{"d_model": 192, "vocab_size": 797, "positions": "rope", "init_std_o": 0.0, "beta1": 0.95}
MLP neurons of a small language model. Each row is named by its layer, matrix (gate and up: input weights; down: output weights) and neuron, and shows model dimensions 48-143. Each number is 128 + 24 x the weight over its row's rms, rounded and kept within 0 to 255. A neuron's up and down rows have the sign that makes its largest values positive.
Before each neuron's rows, "fires on" lists the tokens most often at its 100 highest values on Wikipedia text that the model never trained on.

fires on: "os", "is", "ed", "ut"
L4.gate178 [173 141 103  98 151 109 115 110 124 137 135 122 147 129 134 119 117 141 141 108 150 136 131 138 121 123  97 130 131 123 145 108 131 122 134 147 160  72 133 110 109 124 122 120 128 126 143 167 117 120 159  95 162 137  92 178 154 181 150 104 144 163 123 146 159 143 131 107 106 136 129 129 128 129 125 116 162 118 125 118 153 164 136 162 147 146 132 158 108 161 145 120 131 131  97 122]
L4.up178 [132 121 131 145 149  99 126 134 135  96 151 139 159 115 140 126 112 126  94  96 119 108 152 149 161 159 120 138 127 183 132 142  88 155 116 117 121 124 165 127 166 116 136  98  89  82 161 140  69 124 127 124 168  58 154 132 149 130 164 140 124 140 102 158 146 124 131 134  93 119  93 143 145 109 130 128 129 170 179 133 107 110 143 162 116 120  83  94 147  91 155  90 175 120 132 156]
L4.down178 [108  91 110 136 105 170  85 127 135 115 107 123 200 109 158 185 142 129 168 121 115 110 101 109 125 138 170 114 159 155 159 141 100 126 165 115 137 128 166 119  95 123 156 121 128 136 143 144 124 113 160 120 106 144  93 134 169  83 155 125 128 126 151 120 111  97 112 150 120 165  93 151 123 137  93 142 102 133 118 136 139 189  72 146 139 136  80 150 143 135 102 138 133 104 143 166]

fires on: "B", " B", " G", " b"
L4.gate117 [100 115 129 116 145 170 131 153  89 127 142 141  98 134 113 113 127 128 127 136 141  95 102 120 124 125 152 132 116 114 182 127 127 132 102 163 142 173  99 121 122  94  92 145 146  98 136 176  98 132 122 152 137 131 173 133  99 157 118 124 133 130 173 156 161 112 104 139 104 122 147 136 133 166 118 129 141 169 130 141 114 110 158 117 141 100 157 139  70 109 147 142 143 109 154 142]
L4.up117 [105  86 133 129 181 153 133 138 114 103 161 134 122 141 132 166 154 140 154 131 139 142 115 154 145 123 155 125 104 128  86 105 136 110 121 100 153 131 141 148 125 146  68 102 100 160  72 127 133  90 115 143 109 145 138 143 104 166 110 149  99 132 101 188 121 114 110 158 138  78 121 150 110 165 125 161 108 168 100 153 141  91  88 114 128 119 143 121 126 122  68 185 136  89 116 133]
L4.down117 [115 152 111 131 138 111 113 142 122 120 106 109 131 111 135 101 141 120 101 127 137 127 124 145 147 140 129 119 123 144 128 115 125 146 158 115 140 122 131 146 147 137 121  72 156 133  94 123 143 128 132 149 150 135 135 145 128 142 113 111 128 132  86 112 123 109 164 129 131 118 129 148  96 114 115 149 133 118 111 122 132 117 123 138 113 135 125 141 151 148 101 255 126 138 126 119]

fires on: "in", "al", "he", "ac", "a"
L5.gate32 [123  95 148 111  99  69 164 136 123 127  98 138 128 135 149 139 130 127 147 135 140 112 119 129  80  94 133 121 149 139 139 129 116 156 154 168 118 111 164 101 138 119 146  90 133 154 116 152  86 126 147 169 151 176 164 126 140 117  77 144 144  85 136 116 121 121 140 101  80 151  98  69 106 131 118 155 129  93 123 130 138 139 120 138 152 152 118 140 135 166 178 124 135 173 128 125]
L5.up32 [ 88 114 132  93 130 121 138 118  58 103 114 105 104 106 123 135 141 141 128 163 128 131  84 123  73  98 110 152 131 101 136 101  68 118 120 133 117 131 138 158 165 114 141  85 152 166 127 180 130  59 161 147 116 168 130 112 138 161 125  90 156 109 153 114  98 158 141 142 122 133 151 105 111 149 120 184 139 124 137 127 120 128 119 115  85 136 131 124 134 121 103 106 127 114 124 149]
L5.down32 [131 125 122 120 111 141 152 150 103 148  87 113 147 105 123 156 150 111 139 162 109 149 136 107 118 143  74 162 156 161  90 115 139 113 143 123  83 104 131 137 152 115 142 112 138 116 130  99 112 139 138 122 168 105 132 150 147  68 134 105 116  90 145 118 113  81 113 136 151 112 150 110 124 143 124 130 144  89 141 116 162  64 148 147 165 132  87 148 111 115 150 170 159 112  89  92]

fires on: "ly", "s", "ch", "y", "n"
L4.gate2 [120 109 167 114 116 143 146 120 126 132 135  94 105 151 160  86 120  94 132 115 162 124 129 126 123 155 169 100 100 134 155 134 106 136 107 146 123 121 125 112 101 146 106 135 139 121 128 135 152 114 148 131 139 100 155  87 141 155 106 139 140 128 101 128 100 155 122 110 145  71 125 136 138 162  96 114 143 193  99 127 128  96 138  76 151 151 121 121 148 107 116 160 146 158 136 139]
L4.up2 [123 105  96 144 127 123 183 143 169 163  84 106 129 116 129 140 149  98 122  93 145  97 158 138 153 193 130 110 144  98 108 144 154 109 107 154 141 122 122 126 117 149 151 114 113 125 137 101 110  94 128 127 103 129 133 136 124 141 110  91 121 122  91 130 107 161  82 110 134 131 129 129 149  99 122 173 120  99 120 166 130  99 133  92 152 145 115 124 139 141 170  92 163 108 114 120]
L4.down2 [161 117 149 121 119 106 137  63 119 100 135 146 135 134 131 143 136 125 167 152 120 161 162 112 124 125 122 108 168 145 113 135 120  87 166 157 135 141  89 120 154 106 144 140 146  82 168 132 116 179 115 163 154 121 110 151  67 126  83 153 157 121  88 142 119 112 161 119 105 140 128 106 125 153 141 135 144 103 154 106 104 133 127 118 101 131 120 125 109 135 124 143 131 147 125 128]

fires on: "er", "r", "ou", "ra", "om", "ens"
L5.gate104 [110 167 112 176 171  94 100 150 118 156 158 133 143 122 116 145 119 123 138 152 159 131 125 121 113 139 113 110 130 102 124 172 163 145 107 133 107 151 115 134 116 154 108 107 144 139 123 144 142 179 135 141 164  78 103 134 127 132 106 155 122 110 108 172 118  98 136 137  86  91  70 153 144 127 123 158  96 117 131 115  55 108 118 123 111 171 147 131 116 147 138 116 138 148 146 124]
L5.up104 [ 96 141  98 142 137 113 104 104 105 116 132 127 143 121 133  98 129 154  72  84 153 101 137 128 166 140 130 104 111  99  96 115 145 102  70 139  80 114 149 160  79 158 124 116 139 172  91 135 182 124 145 119 128 135 152 127 122 132 133 165 124 106 128 159 114 136 129 103  78 151 123 104 128 136 131 112 101 159 135 165  71 131 109  84 137 122 159 113 133 159 154 105 157 135 139 126]
L5.down104 [134 172 118 128 155  87 124 129 139 120 104 148 115  97 117  36 150 123 131 128 136 139 140 168 140 113 115 173 162 105 139  73 125 132 126  89 110 141 122 160 150 112 109 164 207 147 170  91 147 128 138  94 148 143  88 120 157 142 102 146 172 103 110 134 120 132 134 107 138 144 173 128 149  88 148  98 132 117 133 114 129 153 150 147 108 147 137 162 107 134 119 104 109 122 158 131]

fires on: "om", "er", "and", "a", "as", "on"
L3.gate168 [142 139 108 176 171 124 133 118 163 133 169 130 140  87 129 111 120 120 106  94 137 106 133  82 182 130 193  95 100 136 109 163 158 107 100 146  77 119 141 135 109 120 133 111 111 151 124 159 129 167 129 130 191  91 117 105 141 147 105 145 142  74 103  96 128 158  94 157 149 104 110 171 118 170 125 136 144 132 142 121 129 119 134 140 128 142 121 106 108 119 144 134 117 165 101 112]
L3.up168 [102 123 145 129 163 112 117 119 117 135  73  91  92 118 125 120 105 143  98 113 112 110 132 127  74 130 150 123 155 127 173 169  81 126 104 161 164 105 160 121 104 174  53 142 162 133  84 193 127  97 158 132 122 125 109  94 161 121 133 146 136 134 117 123 130 152 123 111 109 149  89  86 147 109 122 140  99 129 107 134 147 172 153 147 123 155 121 102 113 117 148 139 127 113 120  97]
L3.down168 [136  77 132 116 156 137 118 138  96 151 101 149 100 141 115 170 171 141  80 138 153 131  52 119 123  94 150 161 116 108 117 145 175 152 145 168 116 126 146 116 131 105 121 112 122 135 161 133 115 133 188 113 100  99 129 156  98 137 138 125 111 145 125 112 128 107 130 135 143  78 146 163 152 164 142 141 154 164 133 133 140 113 132 117  86 151 121 164 122  95 138  66 143 130 156 152]

fires on: "o", "iv", "ar", "1", "h", "ro"
L3.gate93 [124 138 105 149 143 127 130 111 126 135 134 102 109 162 150 153 118 162  94  60 131 160 129 118 139 112 103 117 146 189 175 140 124 132 113 108 153 119 164 119 152 153  67 134 130 103 114 208 149 125 114 105 102 105 154 132 114 158 116 156 135 113  81 116 131  96 121 125 126 108  89 106 134 114 115 167 142 120 142 105 102 136 143 154 117 111 130 139  95  65 140 120 161 124 151 122]
L3.up93 [113 112 128 158 150 134 148 125 174 143 141 140 119 132 155 126 146 159 123  70 124 123 125 151 146 125 121 111 126 163 163 112 131  91 108 151 164 122 131 101 140 139  89 126 116 119 115 147 128 131  94  85 101  93 100 120 130 124 133 129 148 145 166  87 152 113 121 113 161 143 104 103 177  81 142 157 148 151 125 160 108 134 159 162 102 124 161 131 104 139 143 151 144 173 159  68]
L3.down93 [150 177 143 162 118 122  81 150 120 134 113 116 134  98 138  85 123 116 168 146 139 151 139 137 130 117 129 118 136 141 125  77 146 128 177 135 127 147  80 185 138 142 113 137 161 109 150 152 121 118 152  87 119 104 153 132 150 110 166 156 171 134  99 154 138  74 147 144 123 139 151 116  87  99 141 128 169 140  88 126 137 170 160 129 125 106 137 135 135 162 142 145 115 131 141 153]

fires on: "ay", "un", "od", "ates", "us", "ight"
L3.gate112 [124 133 150  96  88 122 188  87 105 120 118 140 148 147 122 141 111  89 110 108 135 109 101 112 118 140 156 131 138 149 133 125 112 155  65 132 111 120 126 124 198 108 180 146 120 126 164 162 136 143  92 144 109 104 151  76 152 108 145 123 121 135 135 145 128 163 147 112 137 141 120 126 119 132 120  95 109 116 164 110 117 121 149 104 134 121 151 125 117  72 143 132 178 119 161 121]
L3.up112 [113 112  98 152 133 102 111 113 134  87 121 112 150  74 147 126  91  80 128  83 106 111 131 129 144 149 126 153 166 139  93 132 129 127 118 129 134 133 156 148 114  36 124 175 157 144 133 131 136 145 139 125 100 178 145 145 115 164 115 120 112 143 104 111 126 129 107  94 119 150 124 107 107 144 132 153 129 147 150 137 123 157 156 127 136 115 137 155 130  90 109 115  92  71 155 110]
L3.down112 [ 79 115 106 145 128 125 144 127 147 116  96 141 114 139 153 143 131 139 112 115 108 110 141 130 124 118 136 112 124 146 104 110 141 134 181 102 121 127 125 106 117 120 128 136 142 107 185 147 105 133 156 185 168  88 108 130 105  83 115 118 117 147  74 114 129 124 129 169 130 135  76 145 153 136 142 106 148 158 173 120 135 153 150 116  86 149 103 142  94  87 114  97 132 115 139 138]

fires on: "us", "in", "un", "ack", "l", "u"
L5.gate115 [120 145 138 168 144 123 144 157  83 170 131  97 138 102 109 125 123  97  86 154 110 121 135  97 150 113  89  85 118 145 112 147 135 164 153  91 106  98 162 145 117 153  98 132 110 129 106 115 119 145 153 130 138 109 135 152 112 102 117 109 138 121 138 139  99 149 170 101 118  84  69 142 140 141 107 115 137 170 112 158  85 145 155  82 132  99 126  89 139 124 118 117 116 159 193 135]
L5.up115 [128 166 169  78 124 145  92 154 116 135  98 144 146 133 146 141 121 119 151 154 138 140 141  95 131 116 111 124 114 113 145  78 164 141 111 139 132  88 100 108 121 140 133 111 180 145 161 112 140 135 122 126 104 141 127 155 136 123 190 145  95 153 172 167 137 116 131 159 117 133 104  93 166 114 106 151 159 134 102 123 127 158 149 127  97 140 129 134 110 154 110 130 153 124 122 129]
L5.down115 [136 132  99  89 172 125 141 137 146 111 151 132  98  95 118 106 129 129 143 113 135 117  98 134 125 104 119 122 115 139 150 118 106 167 128 122 102 123 130 141 108 118 141 135 121 108 118  84 147 136 129 140 166 114  93 128 105 147 130 134 123 126 133 141 132 138 132 127 147 175 100 115 149 114 128 152 159 148 123 136  98  97 139  99 128 140 118 184 172 168 133 137 109 160 151 130]

fires on: "ed", "t", "ted", "ost", "n"
L3.gate90 [126 129 123 143 133 165 125 122 158 107 161 121 185 136 162 140 123  79 137 137 123 134 130 116 144 107 134 144 102 152  98 116 102  93 165  87 149 136 165 111 128  83 116 145 131 132  97  95 147 128 135 164 131  97  93 155 145 131 124 152  91  88 115 152  80 103 125 128 104  74 126 176 110 111 106 140 111  90 156 112 115 140  99  87 140 158 173 186 127 166 113 111 119 112 140 127]
L3.up90 [100 124 155 117 150 148 119 144 119  93 115 179 157 140 159 137 149  90 131 161 133  64  86 118 121 110 157 159 113 151 142 162 120 118 124 131 129 156 126 140 110 104 157 132 119 140 128 215 114 156 132 173 138  97 152 117 144 164 115 105 113 130 132 148 114 128  99 174 138 128 183 147 115 142 128 132 137 155 173 166 113  74  75  74 137 139 128 113 136  88 143 137 106 124 143 133]
L3.down90 [143 137 124 152 170 112 133  78 118 142 117 147 142 152 150 114 117 145  96 141 130 140 182 177  97 146 138 138 128 124 148 119 120 117  86 122 147 119 162 156 121 126 165 103 144 122 143  90 176 120 144 141 123  79 139 136 106  97  79 162 150 134 106 168 125  97 154 148 123 160 121 145 112 146 102 103 133 113 114 151  94 160 101 149 165 101 129 104 136 133 107 159  84 113 147 145]

fires on: "n", "ut", "art", "rom", "t", "ast"
L3.gate138 [105 101 146 118 109 132  99 110 142 125 127 128  98 197 121 129 116 126 121 151 171 128 131 105  86  92 166 141 107  98 167  95 123 166 130 159 112 151 152 114 126 136  89 123 130 150 118 135 131 177 135 133 131 154 157  59 150 126 103 126 133 139 133 152 120  61 132 146  82 100 152 138 143 134 136 127 108 136 136 123 151 164 104 123 141 159 167 120 121 113 104 122 108  93 143 141]
L3.up138 [ 96  95 108 103 111 136 117 143 135 131 153 109 117 113 167  94 133 121 158 160 135  95  81 123 103 141 106 124 134 106 165  97 134 146 120 169 200 165 143 141 113 150 108 116 155 115 116 128 179 131 151 143 138 122  72 131 112  95 140 118 102 113 171 141 110 102 140 137 160 124 132 117 133 159  98 130  88 165 160 140 148 135 142 109  84 121 156 168  94 120 129 126 133  89 156 110]
L3.down138 [128 122 175 153 110 112 121 129 153 122 141 164 121 137 139 112 121 117 130 162 101  88 220  79 113 130 100 139  70 130  99 133 163 127  77 102 127 125 130 147  88 131 149 159 115 123 138 120 151 135 128 151 120 103 128 140 145 168 117 144 166 101 107 126 113 138 137 110 159 135 142 141 132 157 142 114 110 150 139 100 110 136 139 162 121 179 105  59 113 151 122 134 118 117 117 131]

fires on: "ar", "r", "er"
L4.gate146 [143 137  87 136 145 126 109 142 133 134 134  88 115 130 164 105 121 123 152 120 129 163 149 128 155 107 105 127 177  60 135 136 116 147 137 164  91 123 133 111  91 149 146 168 144 143 125 129 142 116 139 123 134 118 131 130 111 114 133 120 142 146 111 133 108  93 151  80 111 168 130 136 131 161 123 140 130 116 124 137 109 117 148 126 135 135 119 135 147 140 162 130 144 148 126  60]
L4.up146 [ 93 101  84 127 124 148 119 128 111 148 122 158 132 112 164 148  86 143 132 101 113 133 106 129 136  98  92 130 122 155 125 167 107 134 107 156 157  83 103 125 103 139  68 158 133 103 115 134 172 134 104 123 121 114  53 154 108 124  80 140 112 147 134 101 163 152 104  89 156 136 116 148 156 171 127 102 134 132  82 117 129 120 107 130 103 120 149  95  70 130  70 158 141 152 157 102]
L4.down146 [102 158 165 158 101 142 111 101 120 113 136 114  86 178 135 157  85 108 119 133 118 121 144 156 138 134 129  83 133 137 111 167 102  98 104 160 173 112 116 156 146 100  81 102 151 119 127 140 153 109 140 111  97 156 112 169 114 152 140 153 135 118 116 139 132 142 144 145 143  93 114 148 140 137 111 143 146 123 109 118 108  84 130  98  93 129 150 139 137 149 119 183 158 143 166 141]

fires on: "n", " as", "e", "us", "ay", "s"
L3.gate188 [113  97 135 129 123 135 157 138 135 160 113 168 141 101 121  95 153 106 132 110 131  62 118 113 127  81 123 161 117  89 145 108 170 123 123 146  95 168 136 123 112 160 141  92 138  97 128 128 137  96 200 113 124  99 133  99 127 131 114  96 118 141 112 153 146 138 127 116 169 149 109  96 155 169 132 194 164 186 120 132 111 104 125 135  80 104 124 126 110 167 145 113 139 118 116 110]
L3.up188 [129 133 137 130 133 144 183 128 123 170  97 164 102 141  85 141 166 118 135 128 127  91 137 130  94 133 140 159  98 145 115 145 131 110 127 133  73 151 125 128 116 106 122 129 112 109 151 144 115 133 177 133 139 111 156 113 118 119  77 112 111 113 120 106 134 154  95 115 179 147 112 144 118 131 115 176 128  81 122 159  94 140 142 182  72 114 106 117 125 163 148 131 108  85 120 134]
L3.down188 [148  92 112 146  96  93 101 142 115  73 113 126  98 130 149 115 117 138 131 116 170 143 115 163 111 131 119 128 115 158 127 113 138 126  84 108 110 149 112 121  95  93  84 136 130  92  99 110 111 168 114 117 144 126 136 129 148 105 165 154 119  92  86 101 125 134 142 174 119 169 124 139 114 137 122 173  43 119 103 134 139 126 125 153 108 122 115 115 148 144 126 133 132 113 167 192]

fires on: "he", "al", "\n\n", "ot", " Cl", " B"
L4.gate160 [162 126 125 131 142 121 188 100 122  74 157  97 125 139 121 104 134  99 128 118 171 129 105 113 126 126 129 140 160 145  96 113 117 116 160 128  87 131 140 110 140 162 136 104 136 193 110 116 116 108 118 161 142 117 133 115 103 120 115 159 118 122 108 172 158 114 105 141 123 108 126 112 136 122 150 124 112 132 100 143 128 105 123  93 133 122 156 136 126 134 106 131 141 140 131 144]
L4.up160 [132  95  64 120  86 131 158  98 106  96 144  80 130 151 127 111 110 133 116 150 150 125 121 114  98 152 156 143 105 121 120 186 114 132 131 176 148 129 108 142 150 124  92 174 121 156  94 134 105  90 153 177 147 151 126 106  93 104  81 139 167 163 145 168 106 126 121 141 169 129 136 110 121 170 105 149 144 122 133 115 113 150 160 130 111 138 128 158 105 136 135 128 102 118 125 152]
L4.down160 [115 143  82 132 136 174  97 175 151 128 113  79 166 152 110 152 126 125 155 140 101 157 105 162 120 124 127 159 129 113 139 175  80 158 104 116 139 178 156 164 147 136 130 128 116 132 123 122 101 133 116 127 215 102 127 121 131 103 119 123 110 145  97 119 112 137 115 151 137 135 133  83 168  95 141 102 182 156 126 122  99 149 128 146 101 112 115 153 117 140 141  94 111 134  90 109]

fires on: "h", "um", " Th", "and", "er", ":"
L3.gate36 [130 109 107 118  97 174 113 131 132 132 110 160 178  84 115 147 123 152 136 112 139 133 112 135 122 117 146 110 100 122 178 147 138 121 132 140  94 112 119 127 145 134 168 128 132 159 107 132 106 158 138 128 147 129 182 135 126 131 116 158 114 183 120 145 130 145 111  98 120 156 140  71 134 148  92 141 143 156 140  97 125 100 116  93 113 127 118 105  91 123 182 151 175 136 109 103]
L3.up36 [ 93 112 114 123 129 111  76 157 129 139 152 142 146 122 109 129 109 174 109 139 124 118 141 141 126 148 141 113 129 157 134  89 104 104 119  90 129 121 110 131 157 127  90 179 114 146 124 111 113 112 125 125 176 106  82  75 156 114 111 136 114 130 132 133 121 134 119 108 160 162 162 125 138 167 116 152 141 105 132 125 116 151 100 151 164 134 122 148  92 138 132 174 165 114  92  87]
L3.down36 [118 136 149 137 156 156 166 147 111 117 159 148 122 130 144 195 139 148 154 119 138 140 135 172 149 106  87 110 160 121 136 114 128 124 121 103 102 186 127 134 113 108  83 131 129 112 121 158 146 172 157 144  73 115  90 128 132 150 102 112 127 123 114  89 126 131 183 161 104  81  94 140  99 110 163 113 161 115 161 142 150 132 137 134 139  95 102 110 115 128 134 181 129 127  81 141]

fires on: "l", "i", "y", "N", "n", "ab"
L3.gate35 [126  91 150 114 150  94 109 155 128 123 132 115 146 141 154 129 126 114 104 104 141 139 151 126 125 141 135 137 100 160 192 120 168 128 109  92 130 101 146 127  83 109 138 102 138 114  72 149 102 140 132 115  75 158 137 130 147 125 111 116 104 120 119 123 131 106 113 121 163 144 165 108 126 119 117 131 134 144 128 152 115 100 107 135 134 125 131 141 104 114 135 104  90 167  74 139]
L3.up35 [188 116 103 124 150 134 150 121 101 101 135 123 134 143 132 121 105 113 100  97 162 143 110 124 173 145 144 138  82 150 194 155 116 119 125 139 152 106 122 130 104 131 187 168 118 136 110 138 123 134 140 112 140  89 188 100 105 136 113 100 104 118 174 101  98 115 126 126 137  87 139  96 134 127 115 122  82 200  85 123 105 154  89 121 106 108 168 151 115  87 120 115 136 127 142  98]
L3.down35 [143 121 113 153 128  93  95 129 113 107 116 162 152  70 164 149  92 113 113 128  99 124 165 144 142 106  97 144 144  91 126 127 126 127 136 145 136 156 135 157 163  97 102 118 116 118 114 108  96 143 120 145 137 113 154 139 160 154 155 127 126  99 106 150 115 103 118 143  93 144 139 114 118 105 119 147  96 132 112 163 110 172 106 159 139 120 116 119 129 101 114 129 151 117 129 134]

fires on: "e", "er", "le", "re", "d"
L4.gate46 [149 125 140 139 136 140 132 165 126 155 138 133 146 138 116 142 120 103 151 138 137 180 159 110 104 117 119  81  76 164 134 108 125 134 117 128 167 144 110  89  81 120 118 152 174 159 132 145 137  92 112 114 132 114 159 117 112 132 108 123 124 164 123 143  91 113 135 131 123 117 126 125 160 139 157 101 149 109 136 134 127 102 128  74 138  88 118  95 125 122 131 143 139 152 111 129]
L4.up46 [ 89 188 105 131 122 155 156 158 119 117 138 159 174 155 108 103 134  99 134  92 137 136 124 159 124 150 130 139 110 165 148 163 121 108 121 184 115 146 125 147 157 129 120 127 142 154 161 141 145 128 180  98 178 153 147 150 138 155 132 124 110 124 140 108  95 147 104  94 114 110  85 126 123 124 113 135 127 135 143 148 117  97 142 125  62 128  82  87 127 114 125 108  87 170 100 154]
L4.down46 [114 122 165 138 154 127 128 122 141 140 119 157 125 111 161 111 122 138 158 110 125 121 178 171  92 136 127  97 165 110 125 172 131 126  83 157 112 110 139 170 150 110 120 119 126  84 133 102 103 130 169 119  88 130 156 147 120 116 128 208  88 118 108 137 160  91  66  97  89 184 139 131 157 124 142 137 123 109 107 147 144 138 116 140 117 131  96 136 117 137 126 178 121 107 117 148]

fires on: ".", "7", "9", "ased"
L5.gate179 [118 174 127 180 137 134  65  89 122 132 143 155 158  63 159  95  97 138 143  47 137 128 167 116 142 165  93 106 161 113  99 141 153 104 130 135 112 125 119 123  94  88 140 178 162 123 104 124  89 110 121 125 179 104 145 102 127 152 159 103 137 109 139 116 152 119 104  83  93 133 136 154 110 146 166 110 125 127 160 129 129 146 128 120 164 105 145 143 135  86 119 100 125 149 110  42]
L5.up179 [111 133 142 119 125 153  90 138 158 134 127 146 131 163 174 155  89 172 149  74 132 110 134 127 158 106 134 167  89 160  82 141 162 114 119 112 144 128 124 144 126 156 153 128 131 100 106 143 112 145 138  96 129  89 148 105 130  94 113 110 121 109 144  79 102 132 112 122 146  99 124 127 100 127 177  95 123 126 130 113 166 101 154 126 111 124 131 132 108 120 116 155 112 181 161 104]
L5.down179 [ 97 165 110 157  84 118 163 151 123 136 152 124 152 133 158 125 102 135 127 122  79 130 137 116  98 147 116 162 123  92 109 100 107 156 183 115 175 115 140  87  99 149 165 170 124 150 156 122 119 120 135 144 101 137 179 150 152 104 109 110 110 116 132 102 122 168 124 130 146 138 112  89 124 149 108  89 171 111 131 127 118 188 170 110 103  96 101 125 143 140 149 132 145 121 145 141]

fires on: " out", "ed", "ight", "ound", "ck", "ied"
L3.gate5 [125 119 117 128 137 122 132 150 137 124 128 116 150 108 121 131  84 128 118  80 142 116 149  84 189 109 139 130 102 132 100  95 157 127 124  91 117 121 150 113  86 120 166 104 149 127 158  87 107 138 109  93 111 101 175 131 148  92 162 147 131 143 101 148 136 135 113 129 133 133 147 116 138 145 118 179 112 145 152 110 102 131 117 123 116 107 115 122 118 106  93 129 134  99 155 119]
L3.up5 [118 135 120 136 121 113  94 169 109 150 131 129 147 118  77 137 122 137 131 157  97 138 144 114 144 131 163 118 120 190  87  63 158 101 136 112 163 135 128 129  72 121 140 137 136 130 155  67  83 116 108  68 100 127 177 129 143  93 176 104  90 132 130 148 124  93 115 127  92 133 101 118 115 113 178 180 111 114 161 104 124 159 112 161 124 109 138 133 176 124 119 132 118 116 120 110]
L3.down5 [122 133 135 133 125 102 149 162 111 152 107 129 133 148 135 116 142 156 145 129 119 127 137 157  63 122 109 173 106 153 105 140 122 133 137 180 125 182  94 168 101 149 126 157  94 126 186 167 147 124 110 122  72 162 100 109 117 122 134 122 112 139 173 126 160 112  91 137 100 155  94 113 159 121 161 193 148 141 128 130 140 162 133 127 112 144 121 144 163 150 120  98 114 129 139 143]

fires on: " b"
L3.gate101 [137  85 161 128 145 145 125 169 117 144 122 111 160 164 147 143 103 116  86 115 141 139 121 130 156 151 137 158  96 123 134 169 133 129 118 146 139 188 131 132  96 132 135 135 141 132  78 146 124 136 138 137 122 122 110 153 113 162 154 144 131 114 125 143  80 143  85 139 116 132 175  96 136 130 128 187 136 160 123 153 162 120 150  97 108 123 153  96 149 108 114 138 156 152 129 132]
L3.up101 [136 104 151 112 104 147 122 175 104 182 134 111 123 176 150 124 128 130  84 138 153 142 116 126 146 171 156 128 102 147  99 169 118 161 139 155 126 173 136 149 109 166 121 162 106 124  87 156 123 161 124 151 136 136 117 129 109 181 156 145 117 100 124 148 120 144 119 168 116 135 139 125 112  99 133 176 121 112  94 147 147 120 169  96 105 135 119 103 143 124  87 170  92 132 162 152]
L3.down101 [161 111  99 114 127 147 115 143 100 110 145 115 108 137 142 121 148 117 112 139 113 134 112 159 123 139 143 133 139 152 118 157 147 134 129 116 166 109 122 194 100 122 144 136  94 112  86 152 127 140 124 111 124 141  67 119  78 117 145 158 133  96  95 132 154  93 111 113 130 123 145 120 115  96 179 129 160 149  89 128 158 141 126 114 121 102 132  97 134 131  84 248 128 102 153 140]

fires on: "re", "od", "ag", "d", "ac", "iv"
L4.gate99 [116 122 154 112 145 113 116 128 121 133 119 117 209  95 150 145 184 114 151 130 123 151 138 110 106 156 127 137 113 139 128 115 169 128  81 148 109 165 142  81 127 137 120 114 138 157 127 102 111  99 112  97 139 149 106 130  99 108 187 113  94 148 146 152 114 153 168 119  87 141 109 103 116 109 111 145 145 113 157 158 110 137 163  69 102 149 120 120 163 119 170 128 150 146 128 118]
L4.up99 [107 119  84 122 118 142 135 131  90 114 156 125 164 129 128  88 114 148 164 158 132 102  99 127 146 135 141 140 150 174 120 128  98 125 122 131  97 128 123 131 168 122 142 125 115 140 141 135 123  87 190 135  89 154 122 129 168 132 119  91 130 126 150 167 114 135 109 183  87 149  94 112 139  84 129 132  97 155 148  95 145 162 159 119 144 146  70 129 154 124 113 158 127 134 141 161]
L4.down99 [153 122 110 118 104 163 166 166 148 139 160 163 118 149  83 100 148 134 143 128  92  80 147 124 111 152 161 141 131 146 125 122 135 146 126 127 147 117 135 134  97 141 157 128 114 160 139 120 141 150 104 138 154 114 160 102 135 119 136 156 115 168 137 104 155 127 116 153 110 129 102  64 151  96 105 106 173 188 138 166 102 100 144  89  77 121 144 117 156 107 159 142 153 100 168  97]

fires on: "ight", "o", "ew", "ic", "ir", "ay"
L3.gate12 [140 134 156 131 148  84 143 158 113 115 119 122 115 108 129 169 142  76 155 157 108 119 136 112 134 136  58 160 139 142 140 164 159 138  92 113 104 122 163  85 140  94 128 130 137 171 132 122 121 146 116 104 170 131 134 104 136 155 107 106 137 121  79 195 126 140 121 161 145 136 130 138 114 160 124 102 151 105 141 191 114 147 119 152 124  76 123 125 112 126 127 116 156 114 131 112]
L3.up12 [117 104 151 111 146 128 165  93 116 109 154 115 138 133  99 177 100 128 132 118 127 135 116 112  93 137 149 158 129 145 139 142 100 131 141 150 181 142 162 144 142 123 106 155 108 116 157  98 164 151 167 129 145 157  93  71 157 118 128 152 135 146  92 135 112 114 118 145 121 114 168  94 139 132  71 166 108 117 121 166 108 118 131 136 137 158 118 150  84 141 130 133 145 111 122 152]
L3.down12 [ 66 115 106 158 131 133 145 159  81 115 106 163 101 101 137 140 151 109  95 136  76 118 136  79 160 132 129 160 121  94  99  96 127 138 137 144 104 149 171 126 118 120  99  90 109 151 155 121 125 148 136 113 127 131  66 187 101 118 138 130 116 152 162 137 111 132  99 171 154 154 144 148 124 123 129 141 162 150 155 163 144  98 117 129 118 163 198 143 116 127 161 101  99 159 162 147]